python train.py --positions="rope" --rope_base=10000.0 --attn_scale=0.125 --init_std_o=0.036 --init_std_up=0.036 --schedule="wsd" --z_loss=0.0001
MLP neurons of a small language model. Each row is named by its layer, matrix (gate and up: input weights) and neuron, and shows model dimensions 32-95. Each number is 50 + 12 x the weight over its row's rms, rounded and kept within 0 to 99. A neuron's up and down rows have the sign that makes its largest values positive.
A block is one neuron, or neurons of one layer that tend to fire together. After each block is what it responds to, as a language model described it from the Wikipedia text at the highest values.

L3.gate508:48 44 61 55 49 53 55 78 62 48 46 39 59 64 37 33 83 44 30 51 65 48 40 74 29 51 63 69 54 50 48 46 71 42 50 61 61 60 38 40 40 55 44 41 54 44 14 57 61 46 35 67 56 65 62 37 39 62 45 40 28 44 48 56
L3.up508:41 46 71 46 59 56 43 49 88 61 46 60 45 76 37 30 58 53 49 50 61 44 29 67 55 71 41 58 33 68 55 49 39 35 55 71 47 54 63 46 53 60 37 71 66 57 34 60 49 35 43 48 50 60 35 43 88 65 37 64 46 36 37 46
Responds to: Mid-word verb completions. Word-piece tokens that finish a word split mid-stem, mostly verb forms such as mov|ed, foll|ow, kn|own, pl|ay, and also mil|it|ary and tw|in.

L6.gate65:45 61 50 58 40 31 56 47 73 52 44 50 42 37 66 30 58 55 56 64 77 38 47 56 35 37 41 59 45 40 61 65 47 33 22 71 36 53 42 42 51 55 66 54 19 60 39 49 69 61 49 74 74 43 42 51 59 61 48 38 46 31 68 43
L6.up65:64 37 51 49 58 57 56 65 75 49 30 63 54 49 48 34 51 39 42 61 61 99 51 34 39 25 50 43 36 31 55 26 27 49 54 51 47 59 53 67 59 63 22 71 54 56 70 54 64 46 61 62 51 43 63 59 39 62 43 38 42 54 47 30
L6.gate301:71 35 42 65 46 65 42 50 70 47 67 48 43 26 75 21 33 49 67 61 57 45 52 33 48 48 53 52 53 55 52 35 63 47 32 54 40 51 55 44 37 45 56 35 53 30 46 57 55 56 48 40 44 67 46 64 28 73 49 51 67 56 40 53
L6.up301:40 29 67 45 62 50 39 49 56 46 52 44 58 56 67 23 52 41 29 48 47 47 47 53 56 35 66 64 38 26 46 48 61 73 51 55 40 44 47 51 43 66 55 51 44 41 60 54 53 42 46 62 56 53 49 29 57 62 39 39 47 53 54 52
L6.gate629:49 56 28 43 48 47 57 43 73 56 54 55 46 38 61 38 64 78 54 30 54 42 50 66 32 50 31 57 56 69 44 72 62 26 39 48 61 59 32 47 58 46 47 46 64 63 40 43 57 42 52 66 54 32 65 49 57 51 38 59 58 47 49 44
L6.up629:55 59 64 46 52 52 34 36 65 56 51 57 60 66 49 39 51 52 33 46 66 41 40 34 48 33 70 65 60 31 44 63 48 53 53 49 48 70 73 51 40 75 42 51 40 56 54 36 75 44 45 55 77 36 42 57 68 45 62 51 72 38 37 50
L6.gate659:58 64 58 38 47 70 76 44 68 35 28 46 53 31 61 67 58 43 49 74 59 41 47 46 30 64 58 36 29 34 34 31 60 60 46 58 47 60 48 38 45 37 63 33 47 55 56 37 46 39 44 65 60 70 32 51 44 43 34 35 47 34 59 49
L6.up659:42 47 37 59 46 42 51 41 57 52 55 54 36 56 44 43 38 54 59 53 57 44 53 47 38 50 38 34 57 47 44 76 48 40 61 41 59 54 39 40 47 45 58 57 44 45 47 48 80 64 41 66 61 56 60 70 41 43 49 41 53 48 54 44
Responds to: Mid-word completion pieces. Word pieces that continue a word split mid-stem, mostly -ing after stems like treat, start, stat, plus -ation, -es, -ar.

L12.gate21:36 47 65 56 47 59 42 37 60 71 44 28 57 39 68 53 33 53 56 49 53 79 54 60 57 72 54 41 60 50 51 33 41 39 58 69 75 38 68 53 30 36 42 49 70 49 66 53 50 63 54 43 45 36 65 65 49 66 50 43 52 56 64 44
L12.up21:57 66 42 52 26 62 48 66 47 54 84 35 47 32 24 49 20 31 53 29 45 71 67 34 46 54 38 45 42 63 35 52 64 47 62 54 36 37 61 68 27 42 24 53 48 45 43 61 51 38 36 50 33 40 55 44 52 47 59 53 48 63 47 41
L12.gate23:44 57 51 28 44 46 54 62 63 41 42 65 28 42 42 48 59 45 51 67 80 45 45 54 36 52 47 63 52 58 55 56 44 69 44 51 54 46 50 67 50 34 47 58 32 75 50 34 65 56 61 68 32 40 39 86 57 70 26 59 50 64 50 31
L12.up23:63 42 47 51 46 65 44 40 57 44 72 72 24 56 52 54 33 66 51 46 57 39 46 43 53 53 60 40 49 43 31 44 31 64 68 66 55 55 46 52 47 74 48 46 33 41 55 57 76 41 40 46 51 51 42 49 55 71 29 26 50 42 60 50
L12.gate28:38 51 45 32 57 49 44 45 64 49 47 52 47 36 43 36 42 46 65 45 46 48 62 60 55 61 61 37 47 30 48 48 30 44 49 51 57 40 51 51 60 47 53 71 36 43 49 37 67 72 47 64 51 61 50 62 59 50 42 63 42 42 37 50
L12.up28:60 56 48 40 51 64 42 42 56 52 58 58 58 38 55 51 24 77 71 50 62 34 41 37 59 67 39 44 51 61 28 55 41 47 52 69 43 57 39 40 48 41 49 48 40 54 32 57 52 41 49 31 44 49 47 63 60 44 18 46 36 55 47 45
L12.gate33:44 68 45 46 54 36 66 49 66 48 54 32 36 40 59 36 39 48 40 41 39 71 37 38 43 53 53 37 58 32 45 47 39 40 69 50 50 40 41 65 55 49 59 41 43 49 57 45 48 58 36 59 43 69 60 50 72 64 33 58 57 47 39 66
L12.up33:20 54 59 49 48 45 50 57 47 49 40 40 51 62 56 60 24 40 49 52 65 51 63 47 58 60 54 26 40 43 79 43 42 48 67 73 67 76 54 45 50 66 44 52 25 44 41 48 54 38 48 49 66 50 31 48 61 66 73 47 54 38 64 29
L12.gate141:60 67 41 51 53 55 53 50 62 48 48 42 42 49 61 45 49 53 49 55 53 48 43 36 64 49 56 36 54 63 54 32 37 58 51 64 57 39 69 85 58 53 29 50 50 54 39 37 52 58 56 62 53 48 67 59 33 68 35 50 69 39 44 44
L12.up141:54 70 43 58 52 57 48 66 54 50 61 51 38 55 52 62 35 62 50 69 18 23 40 36 57 49 54 43 27 61 33 33 42 45 44 41 37 58 34 74 47 49 20 52 50 64 43 30 55 39 82 50 43 74 41 62 60 66 45 58 59 52 37 37
L12.gate167:40 34 34 55 65 47 70 47 70 49 52 51 60 59 43 59 55 61 44 38 48 47 62 51 46 33 23 48 48 34 42 45 65 49 71 50 62 52 62 66 45 50 37 28 81 56 62 39 60 46 50 65 51 59 39 41 81 63 42 65 67 58 53 22
L12.up167:65 43 51 49 50 62 51 59 56 38 63 52 65 33 43 58 50 59 39 52 37 42 55 55 59 45 70 49 63 51 54 64 43 55 52 42 44 43 48 47 58 36 45 71 30 45 55 37 54 50 52 26 52 44 45 58 59 34 62 44 62 56 41 71
L12.gate178:50 55 52 38 31 41 57 45 63 29 59 44 49 49 41 59 70 59 52 49 35 71 42 34 52 50 58 51 59 36 60 38 64 50 66 29 57 51 64 53 35 67 63 43 29 63 46 49 66 52 53 60 57 43 39 49 58 59 26 36 34 58 44 46
L12.up178:52 49 50 74 62 45 62 72 50 49 55 60 51 49 44 47 53 71 63 41 48 54 49 33 55 53 51 40 55 45 53 41 39 48 50 30 64 40 78 36 60 58 36 51 33 44 31 59 68 44 59 43 31 61 53 48 78 60 43 42 62 45 41 61
L12.gate268:49 49 39 55 50 35 50 60 71 28 70 48 54 45 64 35 29 63 39 55 53 49 57 20 45 69 64 44 35 39 36 55 55 57 80 65 42 48 45 45 74 55 59 34 37 68 55 51 40 44 55 67 39 51 71 77 66 71 29 42 47 54 47 46
L12.up268:57 55 41 40 56 53 53 40 46 38 63 52 52 48 43 35 57 64 50 58 66 40 50 79 36 54 51 46 58 32 54 43 60 91 59 47 53 46 50 38 52 54 65 47 57 65 43 60 79 61 49 41 71 53 43 48 31 58 33 55 38 45 60 54
L12.gate422:40 42 57 58 37 58 44 42 64 69 56 53 38 63 21 42 41 35 45 51 52 56 36 63 50 65 41 52 76 41 46 63 41 40 78 58 65 43 61 44 69 77 33 30 51 49 38 42 62 54 64 59 55 41 60 58 70 61 37 42 40 47 26 45
L12.up422:49 63 35 51 53 66 44 76 48 55 47 64 47 48 38 29 64 45 61 44 52 67 38 30 50 64 37 35 54 46 30 57 38 45 52 35 58 62 84 55 35 32 59 33 65 51 29 60 59 53 49 25 66 38 24 45 60 57 52 41 37 36 46 40
L12.gate424:44 39 61 65 63 50 53 51 63 39 69 52 32 55 45 60 45 65 32 50 41 48 76 69 48 54 49 31 25 40 40 53 28 62 58 45 53 58 66 41 46 40 37 32 53 69 53 58 47 53 56 57 60 58 53 57 57 46 29 54 67 59 51 49
L12.up424:69 55 65 58 38 53 69 50 52 40 53 50 36 55 42 36 17 60 42 51 54 54 58 66 46 44 57 53 43 40 63 51 49 35 48 43 52 61 49 62 64 38 35 30 18 45 60 54 41 34 53 31 62 56 55 47 58 44 49 39 67 57 45 58
L12.gate429:42 47 46 42 54 60 32 55 73 40 55 62 48 60 45 53 44 53 34 41 61 49 64 53 30 48 54 35 52 28 51 48 66 38 52 78 63 57 61 45 40 55 34 48 34 57 52 45 68 53 49 50 43 56 50 64 66 66 34 42 59 44 40 48
L12.up429:50 45 40 58 42 61 45 51 65 80 56 55 46 49 61 43 58 60 40 38 63 47 58 80 55 41 83 58 54 46 35 58 58 53 64 76 52 50 53 40 62 60 44 67 36 50 43 57 42 47 49 52 39 22 53 40 56 46 58 45 61 67 28 53
L12.gate437:60 47 43 56 49 69 45 38 76 60 35 42 51 47 61 42 39 61 52 54 58 54 21 44 45 36 49 67 47 31 61 56 33 64 70 44 57 55 55 53 60 36 65 49 38 46 39 69 55 69 52 65 64 52 59 56 66 80 33 62 60 40 30 48
L12.up437:67 57 70 57 64 81 54 21 56 38 64 42 53 63 47 25 51 38 59 48 70 20 59 49 64 52 80 51 55 23 67 33 49 66 52 55 36 60 43 43 48 45 54 51 64 59 44 44 58 60 50 34 62 53 45 38 46 51 28 45 43 43 30 38
L12.gate482:44 46 36 48 56 52 45 43 65 46 33 48 33 59 53 39 52 32 59 47 36 71 46 24 55 49 57 41 53 39 56 30 48 46 58 50 65 44 48 50 69 20 63 38 56 54 60 39 57 62 54 52 46 59 38 50 48 64 45 31 46 33 23 42
L12.up482:66 49 66 53 80 40 45 49 56 36 49 50 46 30 64 43 56 72 50 49 44 59 66 33 45 43 90 50 60 56 56 45 42 47 40 64 38 38 51 40 58 53 44 61 48 50 43 45 76 53 51 45 48 66 48 45 28 40 39 51 53 30 56 47
L12.gate541:50 52 43 61 58 41 33 41 57 69 61 41 57 42 79 41 44 52 63 36 56 62 64 31 48 57 57 39 67 43 57 54 44 59 58 62 55 49 51 52 76 53 60 52 51 70 51 43 47 48 51 33 41 57 60 48 40 72 40 48 52 55 45 45
L12.up541:49 52 52 62 53 55 35 40 46 33 56 56 65 68 46 59 46 43 51 67 44 36 52 49 66 52 68 66 61 34 49 69 50 60 80 47 69 60 46 48 45 35 48 36 70 40 69 48 26 68 53 58 53 54 21 62 50 60 49 80 58 27 66 48
L12.gate568:36 65 49 41 57 65 39 52 65 35 61 34 47 68 35 45 58 63 46 49 47 76 46 58 34 67 57 47 23 51 43 41 50 54 51 55 51 53 57 47 40 53 50 62 38 67 61 41 49 59 60 56 23 72 47 60 57 64 35 36 64 39 43 44
L12.up568:25 58 36 77 48 37 50 35 66 48 54 39 44 63 25 45 44 65 45 44 35 53 60 50 54 54 66 65 71 53 44 44 52 45 44 73 47 42 62 41 53 48 56 52 51 68 42 51 57 50 50 60 74 58 59 49 58 53 35 42 58 46 21 50
L12.gate702:33 40 51 57 38 52 56 65 70 37 54 50 35 50 51 53 46 46 43 57 39 42 43 41 40 36 54 30 52 36 36 58 62 62 62 39 54 53 42 56 56 71 60 80 33 62 50 38 60 64 48 48 52 45 60 65 62 72 29 53 68 46 51 39
L12.up702:58 27 60 47 54 66 52 61 45 30 60 61 47 79 50 38 52 58 41 51 49 48 47 54 61 57 64 36 50 56 35 40 47 70 35 55 68 45 41 35 52 50 52 51 73 50 71 53 60 52 38 53 45 50 44 53 55 56 53 41 41 49 45 33
Responds to: Word-final suffix pieces. Inflectional endings that complete a split verb stem, such as mak-e, mak-ing, receiv-ed, provid-e, especially forms of make.

L3.gate549:57 45 59 37 69 68 50 56 50 59 57 44 44 43 51 57 48 32 69 67 73 65 59 53 42 51 34 46 39 39 43 72 60 66 42 56 42 84 39 43 43 47 59 35 72 57 50 49 56 66 42 30 51 49 64 46 64 62 47 27 51 47 40 39
L3.up549:63 49 56 56 49 57 34 51 53 47 38 57 23 56 76 58 47 63 41 39 46 66 60 58 53 59 26 82 39 37 57 76 39 74 59 60 69 74 55 47 51 73 56 43 67 52 33 44 52 43 67 40 55 54 53 29 37 35 54 41 59 36 49 41
Responds to: Word-final suffix pieces. Suffix or final word pieces completing a word split across tokens, mostly -ing after a verb stem (hous-ing, follow-ing, deny-ing), also -ed, -id, -us.

L12.gate71:63 44 60 75 66 57 44 38 66 41 40 61 70 46 45 36 52 64 44 60 65 50 70 51 29 49 52 51 31 36 45 24 43 26 67 53 30 56 54 43 44 70 41 49 48 46 49 36 50 50 47 62 77 37 48 64 51 74 32 53 48 62 50 52
L12.up71:79 66 48 30 51 55 48 51 57 28 73 66 44 50 62 41 54 42 65 85 54 53 64 55 32 39 62 41 44 48 49 47 49 26 42 29 46 53 51 39 65 43 58 38 27 42 32 35 58 44 50 31 33 59 43 58 36 55 38 58 24 66 57 48
L12.gate184:40 50 18 52 43 43 52 51 54 49 63 46 48 59 65 40 47 56 62 27 56 53 57 46 64 37 46 35 61 39 40 35 34 32 38 57 54 56 53 60 73 41 48 50 40 36 58 61 35 52 44 62 45 57 69 74 48 57 39 63 91 58 48 33
L12.up184:45 75 25 44 41 64 50 65 50 49 54 43 34 47 68 51 36 41 79 39 63 61 41 31 43 53 39 48 40 41 36 62 37 43 48 44 58 43 49 52 48 65 51 67 38 61 42 48 53 59 44 34 37 47 53 49 48 44 64 71 68 41 41 50
L12.gate221:56 37 29 39 70 72 54 69 54 41 40 64 73 27 61 36 63 41 75 52 57 68 53 44 51 42 47 54 40 38 74 40 54 66 61 60 50 56 46 51 63 38 65 33 36 56 39 34 42 61 45 53 57 36 62 57 42 51 52 50 60 61 43 26
L12.up221:44 36 55 33 54 43 32 59 50 42 53 53 51 57 31 52 48 35 45 54 61 59 42 75 42 40 17 55 22 53 56 45 54 56 47 43 52 49 77 32 51 48 53 78 45 59 73 55 54 49 44 53 51 58 48 59 49 49 56 49 41 49 50 35
L12.gate230:21 54 24 53 35 42 34 53 66 38 44 49 41 34 79 71 39 28 53 68 52 76 54 43 46 29 33 40 27 49 60 54 60 57 75 83 48 32 21 57 57 44 52 44 43 46 37 69 32 57 76 68 65 56 81 49 59 72 39 42 50 71 48 57
L12.up230:59 44 41 33 48 44 38 44 56 35 69 51 45 36 64 56 59 54 60 27 56 56 43 49 69 37 49 83 51 32 60 63 45 37 67 67 50 22 55 38 66 53 66 58 56 59 33 28 34 36 48 33 36 50 44 56 46 62 36 65 54 52 51 52
L12.gate248:38 68 45 51 54 51 54 42 69 46 50 45 51 46 50 56 63 41 42 47 44 56 68 39 26 30 41 55 49 34 36 54 47 53 63 52 61 55 71 50 25 62 40 54 42 46 50 36 39 46 58 50 60 36 48 59 74 64 58 32 40 36 36 37
L12.up248:48 45 28 58 64 38 67 64 54 48 51 67 43 51 56 42 79 47 41 69 53 45 46 34 50 42 55 61 57 43 33 45 33 47 58 35 38 55 65 68 63 46 36 60 32 55 51 60 42 43 56 54 50 13 32 45 58 37 69 45 34 45 34 41
L12.gate253:65 51 38 60 49 54 37 73 63 44 40 75 54 37 68 26 62 51 60 66 56 68 63 54 54 54 49 58 61 49 42 32 33 45 63 59 56 48 47 26 62 54 42 45 27 40 59 44 59 52 33 49 69 74 32 58 42 53 31 70 69 44 52 50
L12.up253:56 40 48 46 67 60 35 62 46 40 51 55 47 47 44 43 68 41 45 38 48 23 48 90 51 50 70 33 54 51 71 58 52 37 56 76 32 58 65 38 65 32 46 67 39 47 58 43 40 58 32 19 28 64 46 62 34 40 69 44 45 33 64 31
L12.gate314:23 70 43 51 59 61 46 32 64 52 47 21 64 61 54 22 42 72 50 58 65 59 55 28 56 43 41 67 48 54 48 40 31 33 53 47 60 42 47 49 40 41 58 52 54 57 22 30 46 50 45 57 38 38 57 67 50 57 57 58 53 38 39 47
L12.up314:31 55 37 39 53 65 46 23 52 51 53 53 48 29 46 53 50 42 65 58 52 40 44 70 62 67 44 45 64 44 64 56 48 79 49 35 39 31 46 39 57 67 56 65 34 56 49 70 49 36 57 49 43 47 54 64 46 55 53 68 66 51 44 46
L12.gate334:40 37 49 60 41 47 66 48 61 43 28 74 42 31 43 41 62 52 52 67 54 50 67 46 61 28 44 54 50 53 28 38 33 42 62 63 57 53 66 59 54 78 40 51 65 48 33 50 66 63 60 51 51 77 52 36 67 56 43 60 61 36 50 50
L12.up334:34 49 60 78 39 63 60 58 51 36 30 60 45 64 47 51 59 30 39 54 38 56 52 46 56 53 44 58 15 45 35 34 30 60 78 50 65 49 47 35 69 57 37 64 51 46 51 58 48 49 58 44 18 63 59 57 56 52 18 61 67 18 54 61
L12.gate383:50 48 45 46 50 35 53 52 62 43 46 50 49 34 52 45 52 72 46 69 37 56 53 56 45 53 65 36 40 59 46 37 25 60 69 44 48 39 46 70 41 65 59 48 52 51 59 39 58 66 29 50 72 58 52 61 45 81 49 45 50 60 38 33
L12.up383:73 55 64 60 56 42 56 55 57 68 66 64 42 68 50 64 72 56 36 47 54 39 51 57 41 47 28 59 51 34 27 60 45 60 33 60 65 23 64 39 70 56 46 67 71 42 55 46 63 30 39 68 55 60 56 62 60 64 49 42 63 57 35 30
L12.gate427:70 54 48 42 51 41 52 52 60 59 53 38 47 42 38 53 45 78 61 71 43 67 71 50 45 52 41 54 41 46 47 42 54 39 77 34 53 47 63 53 65 66 35 42 44 59 40 48 55 66 57 65 38 29 45 52 62 53 50 62 65 47 51 31
L12.up427:55 63 31 48 72 67 69 64 52 47 58 41 59 45 58 41 60 44 17 37 58 67 41 49 41 73 52 39 48 41 41 48 58 57 57 66 59 56 61 64 59 57 60 58 40 74 54 37 55 45 43 52 72 58 55 67 38 41 73 56 57 72 51 27
L12.gate463:43 48 49 54 57 40 30 65 56 36 52 49 53 40 55 37 58 53 53 40 39 47 66 42 34 47 50 59 47 68 44 42 53 38 63 47 67 42 50 49 68 39 58 50 36 58 57 49 65 36 64 42 55 44 63 55 60 52 42 49 67 66 51 57
L12.up463:50 54 28 51 53 41 32 49 49 60 67 49 49 68 43 23 37 57 48 42 49 52 56 54 67 51 26 59 48 46 71 40 58 52 60 28 56 55 71 47 48 65 45 36 48 51 44 50 52 56 48 43 45 45 56 50 53 48 41 27 69 66 43 32
L12.gate489:48 58 56 39 55 64 47 41 65 77 48 41 32 52 66 53 60 38 62 50 74 39 54 46 52 64 51 56 50 49 36 39 64 52 52 34 75 50 47 56 73 75 64 65 72 38 46 42 57 34 53 40 30 53 36 51 57 94 52 51 59 42 61 51
L12.up489:57 48 56 71 51 46 57 38 59 67 53 42 53 38 50 28 56 49 42 42 65 70 31 31 58 35 39 63 44 40 62 56 60 33 69 34 86 39 42 45 58 62 52 41 25 44 49 47 47 44 50 52 54 42 29 44 52 62 54 58 51 47 46 33
L12.gate517:18 61 58 59 52 54 46 40 67 55 62 63 58 31 52 46 50 48 66 42 58 57 52 60 44 48 36 71 39 53 58 63 48 55 49 46 59 58 50 31 37 39 43 31 25 36 27 58 62 57 45 49 62 53 37 72 64 78 12 39 76 43 49 39
L12.up517:57 54 43 48 39 50 70 25 54 45 54 53 50 40 47 27 63 38 53 38 58 44 28 43 63 50 52 43 36 52 31 45 52 60 50 59 59 57 49 48 55 37 63 53 28 40 35 33 51 57 51 60 45 56 42 61 53 50 27 70 44 59 42 61
L12.gate549:40 63 45 53 45 33 45 39 57 40 31 22 37 48 61 39 40 40 54 50 51 50 65 32 54 46 48 30 23 50 33 54 41 54 77 48 56 35 51 60 63 48 45 65 57 64 59 45 41 58 53 37 54 49 53 47 56 59 62 34 61 70 32 41
L12.up549:62 64 44 54 23 30 38 53 50 57 52 53 56 65 34 65 32 57 40 37 69 29 30 43 41 26 35 35 44 52 45 60 47 59 63 48 37 30 62 68 43 64 46 59 49 40 52 27 54 55 40 75 57 47 52 58 39 70 53 51 45 71 49 49
L12.gate598:57 35 51 54 52 55 51 50 52 43 48 45 50 36 40 47 59 35 45 67 58 71 80 67 36 36 39 47 53 36 57 46 59 42 60 45 41 51 56 37 43 55 63 76 46 65 28 27 34 58 62 56 56 51 55 64 51 57 35 52 57 45 56 46
L12.up598:41 43 49 42 48 51 61 44 55 47 46 33 49 30 42 52 40 59 40 41 49 44 49 69 64 62 50 35 39 45 48 58 44 47 52 71 47 30 61 54 26 51 44 62 68 66 41 53 52 34 39 46 64 46 45 44 46 74 40 52 54 60 54 38
L12.gate659:79 83 33 73 54 56 49 53 59 47 50 49 45 45 65 42 47 51 51 45 69 61 58 64 28 51 32 60 47 45 63 38 45 35 65 57 62 49 46 65 46 57 52 55 31 46 57 42 67 58 31 36 49 34 51 42 45 49 34 46 57 54 53 34
L12.up659:57 74 62 51 52 47 42 74 51 54 52 38 56 41 48 50 67 43 45 40 75 62 66 57 55 57 38 41 63 41 71 63 24 61 48 44 56 62 54 61 57 53 39 60 50 30 43 49 42 56 51 61 59 83 62 36 74 54 58 58 66 39 32 35
Responds to: Word-completing suffix pieces. Final pieces that complete a word split into several tokens, mostly verbs after "to" or a helper, e.g. prot-ect, supp-ort, award-ed.

L6.gate329:64 77 46 29 59 38 51 33 60 45 63 36 32 46 29 49 34 55 50 42 51 45 51 41 34 49 44 38 47 54 35 42 34 69 50 46 56 34 67 46 56 48 34 60 39 73 61 27 45 67 58 50 60 33 62 44 74 54 42 34 44 43 44 48
L6.up329:37 43 37 46 91 56 63 72 54 42 66 28 49 72 40 63 47 44 38 63 47 41 65 59 43 39 62 46 54 50 55 52 29 62 53 66 66 50 65 52 42 72 57 50 45 47 72 55 36 58 53 56 45 57 38 59 39 59 58 43 44 57 48 46
L6.gate473:48 67 39 52 46 69 57 54 63 40 66 48 62 52 47 44 36 57 59 62 84 27 44 62 37 67 62 53 55 40 34 36 51 42 48 57 81 54 57 63 55 33 53 24 48 47 53 32 57 56 41 59 54 55 39 61 54 63 48 47 45 53 43 51
L6.up473:46 51 51 45 47 55 26 58 37 58 79 43 61 47 65 61 25 56 46 45 46 56 37 22 53 51 32 35 33 37 53 42 54 30 56 57 58 52 57 57 36 44 36 38 51 44 49 53 38 69 46 39 46 42 56 47 56 41 69 33 61 58 33 66
L6.gate538:80 50 50 46 45 61 46 44 62 40 60 46 47 49 45 45 43 52 48 70 63 67 44 55 35 46 45 51 49 48 31 10 54 35 49 71 75 37 50 35 45 56 33 29 45 72 43 28 37 49 62 50 55 51 41 61 64 70 54 51 39 65 34 50
L6.up538:39 26 57 48 64 82 53 51 43 47 48 41 59 57 39 58 37 46 47 47 47 60 37 58 55 49 40 48 45 48 41 55 59 54 85 75 57 43 91 49 53 44 32 26 57 66 44 39 57 54 53 48 58 41 55 43 41 67 42 64 47 51 28 50
L6.gate592:58 46 50 38 44 37 55 26 56 41 39 43 64 43 42 40 34 40 36 42 63 42 62 50 47 48 40 49 47 50 46 54 42 61 46 62 56 56 46 50 55 62 66 33 60 67 51 54 63 36 44 55 49 42 43 42 54 64 43 56 45 52 47 60
L6.up592:87 58 26 46 38 62 36 36 51 28 51 42 45 52 31 67 40 48 55 57 58 63 79 61 55 49 34 45 39 66 27 46 55 26 44 42 62 22 60 39 44 43 23 53 54 52 56 47 49 31 69 26 31 55 32 47 64 54 54 42 53 49 50 59
Responds to: Mid-word completion pieces. Short subword pieces that finish or continue an oddly split common word, especially the k of "took" (took place), plus te-et-h, S-ep-tember, tog-et-her.